{
  "head_dim": 32,
  "rope_base": 10000.0,
  "init": "uniform",
  "init_std_up": 0.0251,
  "weight_decay": 0.084
}
MLP neurons of a small language model. Each row is named by its layer, matrix (gate and up: input weights) and neuron, and shows model dimensions 128-255. Each number is 500 + 40 x the weight over its row's rms, rounded and kept within 0 to 999. Numbers have three digits each. A neuron's up and down rows have the sign that makes its largest values positive.
A block is one neuron, or neurons of one layer that tend to fire together. After each block is what it responds to, as a language model described it from the Wikipedia text at the highest values.

L4.gate66:490465494504518514439481554525518530453514524459448499522448488520508522548513454503518478500521542491500437539507476486483467462501503548487537488446511505550533466436493544463467479431440453485558475481490446484442461564553486405515551605420517530477460486565507534519561516501566505555461518476480462494494478500550486509485443506563483403501504493455529531504467565500555537537567
L4.up66:515497476518562511583499483461517515447549473427463464534511547527529523450479414497524483563472538498471480498514453458435509488516475528502460443522509470491542484544490534457440447475535509519522570428464550504481435481543507452484454525468513508467586463517507484516434535477612493473468552525501484519424584424535454415481511516489554479468494462494562501484360490502534525493540
L4.gate371:444510536481579501436484448498515491561484532505557479463557482499483491526484504523487518492487476449460485512537496455502534482478453445483527557466504548513532445478461469603576513454495465468484486501479610482449477501442486468554507502566471481500541471442552583484489531556534506529501469535543509580474443580411451529493531468495490481498486481515482513504525559474547524445536
L4.up371:472505369549518499435506480523474497513463509501422466501509456525502547414488483522522544597480508533502439499466431519487532393482562534506512620527487548493532501542486477476553475509512505440429458523482521492474498528475459477493528488544517503495541492400518504484456527490469514510435424495579495482556486499471460550533486459517413525547503481477503522537471517477525465506544
L4.gate464:452476464540552471570494559483464524440470506480499495551501550538462477522531412512455481473445483457454502514542537458492456504506482503525447520559494558499503473494495515500583478517548475511552469500476484521497513518468453467553544568560492556475546513509517562504522532460491633540448389518551493537546467519459488509528511470505489424526443514457552462493548547502530473503506
L4.up464:529486468507490492505502450468468515509387514440517448473548507491517483466515517456481481499526515503420562542444538484513547493521490516507551508419513524539591447558408452519532496448512529499527457544503533454460518499513517549534480456540492494441509527490530498541564459527466514532493555543545412426509528556539462420481448511505490570460473477440520551555501546524490496505542
L4.gate478:472512554515488533585482483497464499459572558517499503526477487485425446447467508450542512469511543501552453473463487480492505596537481443502429540550519524494422512553490502455552506498487512539524490449519504497506489482437557474563488496510500531451469498473546484475565494525514479462525442527463418525504511528458493518479536540472482427535464496491596534420535497500536518455562
L4.up478:497533486479517437471495492529474517527454457437428480454424528495544496488520525485487513447492524504452548512499467500403560470552466522488594467576505403454470461509467509517499508503486447434538440525537516549455458545452471419473435491485562489482528513447533512532444471524562475512612504509537457436479566489502450571525468483513518514592555453593547505509512524408503512501492
Final list conjunction. The word and (sometimes or) before the last item of a comma-separated list of names, places or things, e.g. "Frank Shamrock, and Manabu Yamada".

L4.gate233:503508526513514534519484466601506439596488457490518508502523521531520476490509461528496516526470539447487439516519572527498550522522453535452527461563532491479492463534507492423487559449516526435525514508513473495486485515542584450561563539588496529495515495494488494472536479517505497496554502515541485524572516454558514480499561507509443456485554522502490484473437504512508608502560
L4.up233:529539549522498510450497517514485532539469527449489431520452550487534449536564439530455438497474511460556530492497388464499539619489549558463528549494527447528440498502527477526475505553505452517537441497479489496509445494470467423492486583513480511585470563563475454496420534456478584561481501441521487451523536523551474560479536508483505498564461561510486551469507468403514467476492
L4.gate399:504473505512491530466490519529548439445492492423466552446445500513507564500494565496497524441575503448555529523520465485511475470514488458536526548566560489488610521532488462473504503543427577493476522481456412449498601461484558512461435531516524450507508517458519448470530450447511502522497506445478486540475518519506563502473540540491514534497473547496593441499531508587554531454520
L4.up399:500489497547517525553499465454465469534423478494548576520541460542499556514540442531489445493515505464554443466478565540441492451535499533476561526457511455472427545486500477487526508538424465480477581531477518525509501546564560443479490434538495488486506526501522461559528460560505517491591440498426566550537590515556504528502503467487505443577491526492527555496514489449444471582492
L4.gate451:504536484503487558528481484496522510424451516573550531539444485433463498506485511486496489481480522515476515523492469467512510471520465538531525422458510510539496508521517496502459584525531516533508543460448505450585485457457492509531491390582521487479391426503446524540496551453512500465506558548518447458471454463526540495472547472535487509542496460537409499466489447546524511514476
L4.up451:607441485591507468460501490529444435509488475431442494534465562527539554484490442542484468452498552490483443464598502481488455518478532538456515506482478522484501428427510520478493494521512472487482581501492454444547500523467533531463458552499505492522475493483446507526477469529516565507464499445439488452496461513499468430585485477490538495528508477590599545472519430436556514469463
L4.gate568:553538500513517528462481415469472519531482404484494442469431453558503506504445497524561469469538540583507488544538496488494571563534472450609501482537483567530486497445546487506443500528389522499545498515444413521446522489526568450513471474551487524464468446509495519533437452507521605528554559508460516482523449500507491520436487521491475463611510484518541536477513460440492502590471
L4.up568:545470483485509579530501501497482529482522453466534467482499474512465512477542483424522471457461427559500517490488523564492462477577418465476494542430472510485523500479475522482450492459539463538459479528491432503506537475579491469545425571532545511503551502471578449448556481493623478475436472481499504469524480511521507495447489547447506467562528537558539488494520492497510618532548
Coordinate seconds, mid-word pieces. Mainly the two-digit seconds value in geographic coordinates, between ′ and ″, e.g. 32°59′53″; more weakly, word fragments inside longer words, e.g. Kr-ys-tian, ins-in-uation.

L5.gate14:484498527517505505517490461493497530488485490576498454465520442492547503538550538602418467444441517510486536477532488485515502526470517464442484508525465479464474496458429477556501446513500473456494530416530443543415498553484578497532445536524484459537525484431467561554421511484542481530498516550506515530525445518516478506494485558502436555499555458541484518558474586465518428523586
L5.up14:540485489534443504470501501496494455464498469539479542470465459542439460487508525531528546472474430502447576523518477512544533527516471552533494524421527473533569532459482524474506460431532467516491500469437506513493487442534483465478472470465436486508476541415509533504568501538459511511506600420473517508517513467594502557514535513468480583507536516552521458592516444612466448443477
L5.gate112:467541496543564550479485449489477509459506494453516420492497527566447541497556504482478515538457501484490548471474426592535547473523576535498483495473469505555424519522519508475579526419454540551431476455396467480528580452506482510471504491583472453554480450449510508506594423437489480543436582482470478495516469601512548511492479449464471491562454460483537551495584455538455432509551
L5.up112:448485500496518554501507458465545570463504473473491476534502600580484495545478504490534542552440527461468520495429485518460434489501506521413476438488503508452465426484543593527456548497417468486477442461516484493474528564511423452527473498486551556493512452489502484494490489477530516539416589475480488489526511570508510479517470482481504519526432467526440522487516507447413443534520
L5.gate113:503519552570426483550493479513563453471490470471542456436443438518509464516469388483549485543520455529454530422455499446577607527567459514519530504494514577513518523519464512557545498490493487490455544539529469537508404529472539544563558548468557478517432494518478497511572468523501479599506523569476433424556471523460481502427447489464478470514459440478487515503504504511497469432547
L5.up113:469478494539526468544504446461464430455498479501562553562479490496559425486492505487534445479494467442534469505555450440509472598538470551463509505462479466505481470499538579505489530529541603546543489460452459517486523590541532588497471495497513552598484458533475516466492492470452534472506486489505513530546358567517510487533413467502460528402506472514553446508505548555444481481503
L5.gate114:456473525507523487430487595478522530473522531517516523505504438537475447613490448544517559545478467482499563459518450560565527493512538468551556543505536499471449436491539468516482510481457448516574556488506531415534506423530519550472502510454556444597544487472462458456461511488443478486525432479473478514452355523499455473521593553478482522589483423513394517539445492526542557426520
L5.up114:531521543486527474526503488565515475545485475465412477437515558527513490561460534468474538499578458544479470454504488466539481534500486466498456550466430553545460483588509473540393511515491457454563562494508501430495544552528443553583480540469513534510530490482546579507456426476519473457554588474471514415517473444469424480513450487460533514534548506462446515544460515543558446456526
L5.gate157:520517430490525547548486512526526539448531448479518521560472436522530506524458514428534525537543538497518546509407517551485545527540440467498555519523487522549540484524469587509575497477509494395527520434499515548490446479501530507457446517517575506492452508517488454532499437482530465553414523524506484522485468492478490499498519483520473565425421527547453506538454463515449453477514
L5.up157:526500520466494577495503475467483543519497494476494590547520536474582520569465461528504556490504496504444564466485519555507489504502440445492513395480537455494518453476490520488575489481518431442553443487505504636467526503496515487530505544580550456484416430449467507514503452516551431489485471544456454533525532498506479449518486490562491557496469465423487542523458525508560500459508
L5.gate194:504558461546496536510482553509548490491501460430545457437455527549442469566545467500483499453397499508504524417442528547556480477503455481543492519437468480470558474561501496504506457554501485489452464505490509490507520509456496493536564492465495470507495541447465464489422460449462492475529492540453428483470476619570437510468461508486428464584487453540556569498472575506475461501487
L5.up194:486508483531490471506496527494534493487423528447595533459473461518470443528465475498495455486472445483472507469466531465524457501559501497476549488527537417488515488489449557443505436494454498480458513516438493499487528569506520510538564471507458467554559465460511556558497510529452508515504454517521490466557482544500492461601500478475482505466473522537532508473459503412529483481576
L5.gate268:484525498500520523504484526468500531443469463477598423500473491482498519550474430517470565447511469532502529506453506492458481490488545471556494559439540492489453578506439436487580492470546502483528483505575494527464618540491507524481568491484454504435423508460468489562517509502544502511534485487521391582567534503507474492474543450562521491483580538466431527469508457537485482529512
L5.up268:506484521452490511509500475478498418488508563519468408501384571485565537519513516498551477485493533584538420524446517426516511499471425450513460463453528465521553559504513432499427535500483456486491543510452591535510482545524519424503508469446506541570467549442522485445504548538449478536504518484535478497567516472476515505505484541498473527457435504508455459517505468515508590547413
L5.gate352:473480475473541519588485498525496422482521514479489500502450522572439592420516517488503551512503524475508446541547531462532510486515492478519559494505511494510556459549482465492510455462569434463535562428534524508553577522513497499387573560539467481415535480482548419475461482510499454516579530532551549484465538510531515481487535464528427512508547515461552525439528516490477485497450
L5.up352:516496494419595533594492475480469476505469504519474508512476575496442531492518555514515466518550523543507470493523502541453555545457532461524518487500474465560458455493498526542483554517501479560530542485571513548519432504485475497474511590455487485460491472456572497535557484432487554473557458581545479586459528523550454571418415569528451537535524484504550510430503577591517486469570
L5.gate354:515543496585524520510487482554562572467435535506424513519485479491480476525553566522511497558523454531449452455448482503457456432523455460581488500469555556473537548514486489511437521509410487482486616474476569466534537468520552525513490482512422523455489476494457555538554553518457563535455509502501467469457478496462519476537476553515487512520507517524484502493406475452471525435570
L5.up354:476473497438503531471503459449526499516466491513469521523444508469509500551557475514556518483509472521531456481481454539477592589493520504546486481498548474439472499509510506562425521573485439471529516523499527577474500556512478380452453474454540496524501487517499569482476483437420565481493515495538543487504518455470522507490494521486464518487477523570465495506480455490487553490506
L5.gate361:500477498467501523523486537589542509546515512466519517539514477504530516504512583520487502479407518503410534500579462485516556457508522477475479414554510494490551452468495494474551458471523522587555523455464471473452546456569495550433456592546532490545495425490523549545539550495479499449516577476528542472515439528473485469605479504473485521448498539498516499523531449571467510497533
L5.up361:517492448513486540497494528492514466454524550447412526468568451537479464483539539440504555475431492516461582426528555519546521492484465509404468505444465480557585444455451529528551588462524508448483548534512493505575463529533526496550560461464432483478534477579571473486542448482554478520480515476581452518511516517476460508523543422541529492524573573433565562448513478477475543498486
L5.gate416:515498528585569495526474493522575520549466527478517508520520440434436482433557515465546448489425478472477481481522552521539589594564528445511465484535522447523481484501428519513512528493548502500499446471476467456538499503543567551461510546568465472567498446498517456496567538508544522485529506517532502559525548524506502484479504468524416549514494500467519513450611550560438532517550
L5.up416:522518499532556564494515516547504554487468540483497490536507491503477401478527473512475470466532472532473490480521491498480509528512533437524467517533539514501451434526434584526558536505552528498515436398457435454504486482453473493462461541496460495526507465419528528504421489507474509574440528503471472474541542530503441470452456472464509539472536461487554569454580566557499501557521
L5.gate480:547486429505492541469492518527541443425418450465494490497521524587489475540547473510470489447427458489460525491521510433466517487546443466547479456576547450495493513570469499508462528520469479455550533451433550493452463601475523514492503466493448549474527468513493462563500458493465531503445512575481485422537551556465516459515499558549460550558524464519521550568563523569558496411515
L5.up480:482503435504494515535490440474470537483344478533501530494469457479507446514509515543520495466403534462482530498532542554530556551518470467627479509475464543451552474530487502527529540534478338510539470492459533515484500519515427516537559572547440555493513531498527435565542442503485485471482501513482478513500552501504464525499544510464479585549460485510595481545501509523497480477558
L5.gate515:526530494512509612575491464485478403507497418523522494430524445534446472528519437503455532508469473478507582504523479563513470511467474399438549450524494482472545479493513484503414546480552500422486511475458471416584513506539553474493526505540522494490481549548489459577521457503514470463520424500433445499527411584466433491496522459536531500549450410468522557509566447515502466459543
L5.up515:507496508534453528513506451574504465475511480489477477492528526521478498438483471479500471453482501450546481525584518507456515528543526479447584545511527559491477490455521461505546463531481503473495492474438510542503529527494541518461596507579490499510512508535489395552507504480462525482445496507498446528538512546514540491454496413555481485468545479482457490529568451489577529502503
L5.gate536:524470463514527505524480501510500435444559439551510536525440473507503449485516422476530510450497499451490554470549491564521516502575546545489492467494456562555477494408498576463567559511524495504467464482474503522536462534472504503467547551485396495506551460532579513569540528482543467446504475533481499523542473400514488580505460417470489446490545478429506522481471492438481558451513
L5.up536:482439421513514531523501515488606451649448530506497480506426395554538444572524504460469518490553512492527511446450520467507488575530509469509545500486519486519510486519529566562529463430552544423492497460437466494540494486475474448501513565519521601515547500425536560577483536492543466481535468462495496432468430436518521492504513417509520478515534524447562547479531564430483504475458
L5.gate561:504533533518520477459487461505489462503490457462475449501497419511424536550537446557510464511521504487487568480516455496487482496553445478476459547539531522568438465509505517589468545496507489459476534516515489463458523554453509515462581498487429496449454464455583489548487505467467449527542461490443458451519534538532496403534452506506538509522502445510501523526561499549464592529514
L5.up561:529564496511472572594498431552507601489498523513532434504429464516456515453580495451527485528500528443506545511506499519429527583493479506470514476525468560420461484538488502443521529483534466537530448482495437514509531594512547538468487500395439482550485514548490533522485499492507500451537429495531466492509487499513490448437483438446440500516531499611570506499448572423613491492509
L5.gate569:532506499546477549563502527505500460491504583444542486461541406483478522504511513496505471458526472481504508469524493516565513497576493539538488416547542511499548536516559529434537473473549513507472458429452462525542467530436628478493462574528504490487436431493512490457557538458504530471482520577514496485527539515463513388462510452491476521486583513522527440402545524545467454471506
L5.up569:437564473469523514510492491542511512535507540463558432518491502483596485524536486497418578486441468526506437527458510560542532501509503458626514506509537444427515486445474530491491469485527445498439455443512472504520547522459501484433506556481520544474483530473462495577489511563459526450448558531528509471510510492502461524519531526467485497559464469488536465485538442492520545572560
Clause and list separators. Commas, semicolons and colons, sometimes and or while, that end a list item or clause in long sentences, often right after a closing parenthesis, e.g. "(second season),".

L7.gate346:447545469527519485545488477490482519516432456461498466455439429601503493577483481540499562472491464572503486457506492504544449516528444520539541459508469518474534430529441520440565490459431484468517489480450498497470461550487496494513462429508499505512469456473487492548505509552463569551478493559481435465497485591512447533543466520509449479551481509467535511561507496458522521428546
L7.up346:489512459513564494572498518486549419502419460422490414514459508553486441518527495587492479477541496482506515507518575509523509525516497544478523494511548556515518479556445504552510550556531432483566464424495523504455496513521506553521505443543469432490476535542496432470470468505496512489476486543556427503479588569503454455458518540515468500491528515505503483494475425547484511491500
Commas after list items. Commas following a noun or name, mostly between items of a list (Turkish, Bulgarian, Tatar; England, Italy, Germany), also before appositives and relative clauses.

L7.gate166:446494466506555520424484479521541489550538503510504526510423471474484535581451509517464480426397528467465489455475507506549443500473548460499558485421487538490561462510508510525538487539566497458506383565513504464538532568506494467511527555566464544495523488481484466470525520454421535522494498538440441573497515514511475514568553427513479490480472467468512494561513535493482462531422
L7.up166:449548506437483456512495516503481528513531535504529548525483441512493470466500505502551474441498518519494506384484512442546508421540465488464539468588488547547526465535542497469477563496518532534509454519487495491518477532490509460543475559481488479462509416463513527497490465525489518448520508548487389534462430507491478493552534438517507465526499444465517465511539443566475461503463
Coordinate seconds, conjunctions. Mainly the seconds digits after ′ in geographic coordinates (57′42″); more weakly, "and" or a comma joining list items in expository prose.

L5.gate48:429518516516499505474493500530491470516511590471518441437551433449501476513481556506519439510461437449517506531507415504432532436461420438560566514455496556555536514515500509473491542594484510499527507460506451493473541518473561503476497505595534456413483476486472579565484482489501507540517561505472518524530527472504517603467484533479540509459493525503538500497472449458445453458547
L5.up48:471538460528510479535505480492527415547539515444474449458512505495447485607431460529485523470535500500540537594443494539485538489457483504432475535496476505528520536526457565524461462505516502581494540473493498543438452496461536555525466502543551477572516539525453476553468511504457624586541468414529487501517526585445514508457566488521520534457549508475489530488469528517509496546511
L5.gate127:453458455455502538541485462505477560442490545561515429534526462521436457534484484463433564517421509507589540488509516465445475548438484388516388473484496522524540504487473566508502477544433505500566587492513604493500524566543486522540501591468517533509508489563461521464438526484576534494547493508452538520563432539436494496537539530489488516514521506432503523468508436481492521564440
L5.up127:479525505473467530466504537494536495543447551424535484496532536603457490542512570532430488482430484414549526463481479589494462522459445487469547488477495506525468526511489513508498487534475576492511595518540559489503501432470524513493441577524577433487523550556494421513439549488500564455516482531409479536508504495519505444568590548577530510492474495507445532525489496507521561499479
L5.gate147:475500449406489514520485517524497510511451501498557480497511540498487472488442462513516565519504538458522466421553525553482515459499502446521506504557505562477471483554462526501494552489469499496521508535510546510492542455495464548489508541469403528500502552556538487517494471522503489446411532546492477572463518531489487447471546463563531449524482629488558495475498550556496523455537
L5.up147:495536461525495468438501520537490517539500574407421484428495602528469598483549497505523529526470488487435453410454477549547443543537468503401575471487502518512436442506479520518469555522549543537444499463563474453502497521529538514498541475521477446539531550483459459432525504508480519427443482548529500467430550583440512452511520472481534425481475561524588524449486495518459504426542
L5.gate181:463562547470462509512486500517546440548554526516492520460466482487454494580434563478503527441494406485401490513468447518532543447541515516453465472451525463491451548530514422504575501540479526531504495482464432482520443509506554498404537506503484515452498468528502462505485485460505566530489563515538480475524542472492513527461536535437465467563488553483511437521495581560481554556439
L5.up181:523494531526544505534504522497509476432506488474475524517467512545459514488509449471489512440560505503460498572511382498579461517507464520471466484471577464564462480445477562464530501516479506521473567517423456511443539494515523465427506439493456391426441407458513465435497529510521525599413491483501485504564545539512489475502505464492465541580515487488485482557407541512467489499428
L5.gate188:448522512512501522425490495479538488528491544554489531462539487507516492498540524497514548482469512423454582496494515505536513537521448461575504490599510495507493490541502468455518569575510454410479483472536506477500488556536380567517496521517570519549474529510445507546520448530495473519468386507459536448436554517512477525471476444551498492486444514492515477487503467534481453469464
L5.up188:494508494552517543492502522489513495502469418456445415520430483446495527445456469428535502461473467408533547470521499434529563475555543516539564433513537515450493511485489515453490538463470565410478488467537553593513544499484474511568530473505517483537499446460423458476525498508494555527473510586498505434470478483477419483498506511554408523485453506550502490548539453533575467494502
L5.gate223:486440494543523438481490446513449504448531470520497492537443523446441478520483453413477464421469482510487451565551437533484551546552540491564476558453441530537533400482499537483471534484494494477453498520485468485518475522517485453511507567530492414576457457496478529545547538438469481597509475501576451523485437520540500534558511587417580464590524475546487535549543547467423535525453
L5.up223:537455438507534510567501549572458503486513479516490548496504447440562474498481447453577528452507511512519480408559451520474473511514479473561496570475495493545450577458498513515481455593508548520477547497511481501525577558466507401479592474499560544523532466454517509483482494516545542458570553504469485530517505459489546511508562491503530593388450475537477411507465441493473534483519
L5.gate249:519510505517491471479487517487432415499532454595487487573504514481508506453438530504482461452456511534512486475518496550491567509452445454466432476539521510590583536510495495508440509518508583497443476484503531455527478565535475537471589482488472489519472499558466493550470458477519565487472519467452553490480526548501471501538517514558473494526484472490556519520496540520527590484503
L5.up249:499499487441467484447503507491482478565465551496497503538487531485482479501584504475526456434477534468521529464534550641556481541487575556468547475523563494531463476557474475485484508523469514429605510493529523428488443462482477515504550515531452463586447488539485519516515486427462579610494503460473507494501505444450497448463472448484429505533479548510504501467498456551556545467487
L5.gate281:457463498502512473463480509437524562468554471556513553475477452523539499480451489580494524465449500491442391497547480519598533418592486496460455526475546528458520539538521461494543534449528522503457509433593458457505488491465471558488534510524504524516518497496483532539528474458544571462492509517538538542567516531486495509532494540453459462544467517450499447478514464580475456543492
L5.up281:521501516503547563495502510491495469446527437472459478422533533513432522460499445429531492489495518501512533507461496457458537464498463468457484421470569570501501505561495531453485471426551572528510514536396532475556488522417373542506476524517436487475489529514507518545516516532447549446524488565495533493533538531452510514504533505471478504554514416474563498527509457485568519512534
L5.gate372:489438516457499496496495498499505476479504556509560448487485472534506473484488510437433514459447440492532437538494464519548494547539525456486499531533572533431438528504476495509487530565490539507540511441483423518476457528514562556491493522479551571514501488541498481488477499485500574537523588497528482505498480469564500498474473481522504505473484519469538473493496542532559568501459
L5.up372:544518544527485496457507516545521539440509531468576451532423478526575482438486479500529489514512518500495513541493528490542518518523448486509468532451533558512522468499487539451534510565517529539537515529447480496537563496521501517525509595542453469563428529451455453518521473495522550490502527437538540438494485506548476528453453489526441504505515599551533530468443498504503451507458
L5.gate406:528449432522495523437491549517542474462495539513551522543460557479522478462489500500507502454493538514516503456550481577491519519609565533431525533485441557471524476461477480480575548520549560485438555508472452535492493557442562511523587399553410454514480526461460521521490415535519543498515468494492539443456531567515497459467456480453479493535503538522515463534517479562474494425491
L5.up406:551535522421466430454499588443514488518537532471501486532493573542489427497487489526497444485452471520483527487533429531512483473548480529468570492581581554495441524522521490507555501432544547512564510518497498528449399491440573532525529466435464518617547525474425498521560550460495471508488527521485460479558481572456462376508499576467520551571509483503496546558481515526491425421521
L5.gate420:472518445544474529459497473458450410508542459468533585538520461517496502461568562426437562480458460491492523442495479537454585478528485498498489529458470484456466453486570529522479492511515405490461554476447390492539469488495459526557482466544575585510527454515502540467572470492479543567412514465576475481541600496490498527501557590495455498526460493455546415450459570479448530561517
L5.up420:546455498551507536528501497515569532479485569478484519497453449451488453482489527480469491526461468483459552452492486497522526416517544418523571477502521510487525478510472445412406483479506489487494493538532493445471531503451562521520530444531509492518511467453493470540511544502374452491499504499555521522410511500574488491553496553535485500475464529494475530506558506514522533539455
L5.gate450:507578510500524527487489473458468481517475423467460500535442547556533428433515521529567488521509520583503510431573478457489530534550454510488517570484412550502508547567474501516532576458437461466490466491439440429501524482525504486497458506461480437487484516488473461527558439520433459560442446518524510524478541489527473522497474492490517453510516470495572509495547491435501559513529
L5.up450:535496471531529548467502499526545520536537494451455530528567483434507519470529481449514447427545509493510550505541481610489442395509439452514454421449513523489541484449465499501458473491421501498510459483545529470535532511482473591475499541477542492480523487496497524487478443543416499510484520490472489542552536509463534499464488513433479467488603549563528503547486494483476489456495
L5.gate461:462482493501530479485476514505504420485514495466430539473499477557406589548480539479484404468570531547522467477585533555549516465512507554431424421529480501511522479521533440484465526476446457517503468500603510454476501434471465584479526509489539487522505480471510521520500539511534444491453557544446483426498566508462573452504567532554421496522486565494463511561495519522454502586526
L5.up461:441423432451484499535504570455525423510499547459424529406482448528443543524452492487483495454451555462497429434518537559470515461486505457522597534530492453523521464471464518486565483510492501489527486498557499464490432448495440459455439526528490558492484548488510468557508483539508528502503518480505536551478577493529487474493556467550486527565559567501485487508456491606466530532439
L5.gate467:465533510474481514480485510476503459515589479542461499525509511494478467535568532472606526496519545502447480435544608551485526493544554478502480409399514476521584589518549557557498475499497485544559533456508479444502502504526474503441462409495447530460476480497559575540473527490500484552497481508462530504497435501491498449488486496451535445457490544383478530512452521464488435477572
L5.up467:486538459454533520432499476477571469482537557482495519514485543559520536522443453519491454564508478555506523523424486443485559499488398528486470544443505458581518471425464498485516507603520462513476485509568555498518512487505510485439540484432577469547492468541512510506514522494492485491465519482496566471530506507459472457502558459421534486495503478480531440436570434488472584475497
L5.gate472:501426492477535495502486520508518490467518531598512551561479541513498529491546489549539495471608449470526528498477499546431568526469459511451502460525476440464449491513535423551529462554531499488529429539477477469478540563495510491468478527602489519488468404518460515486502551522507500527514485416501575523497476444475450569517586459505558522510574491458543462490424480501518534517477
L5.up472:503442538531483541456504487479555442538489442479526542455502469531445477475424532541469470441530532541553456454580442573521551450525523512496505546517507518504450521579465487450460452542484471545497557527512551470439497498503503451465545496514472463443451544445555465566522510506515464555464585516496509569469562500524488525497536454515480515561454463469477514484428445445493411456579
L5.gate572:479546486488517485476492447504461504555499490446476554546498563489513496457528492466485462484449518486534507457491521441518490514515474484510475568444411465450441461496501565471501529547531453309511530461462520469555515523518483476487480580385546545523561542525443491532489476444452565536476420474519541468520530503508481516521517493506554507495513462530495473506489485513477478512541
L5.up572:502530541533557511433501528502561508558542513479534448505499483441484516454399445515429528469459521496495515481537554456490563520466483471492565533503534513548503492497487480449540475552595488489425476503560499439502516481488483539467412521517585479494478547495504523565533495440543475552431499501459413475449517533483482381498534474473524533494479521500456498525525560502495492507537
Coordinate seconds digits. Two-digit seconds numbers between ′ and ″ in map coordinates, mostly longitudes (73°53′56″W); weaker on adverbs like well, later, soon and mid-word fragments.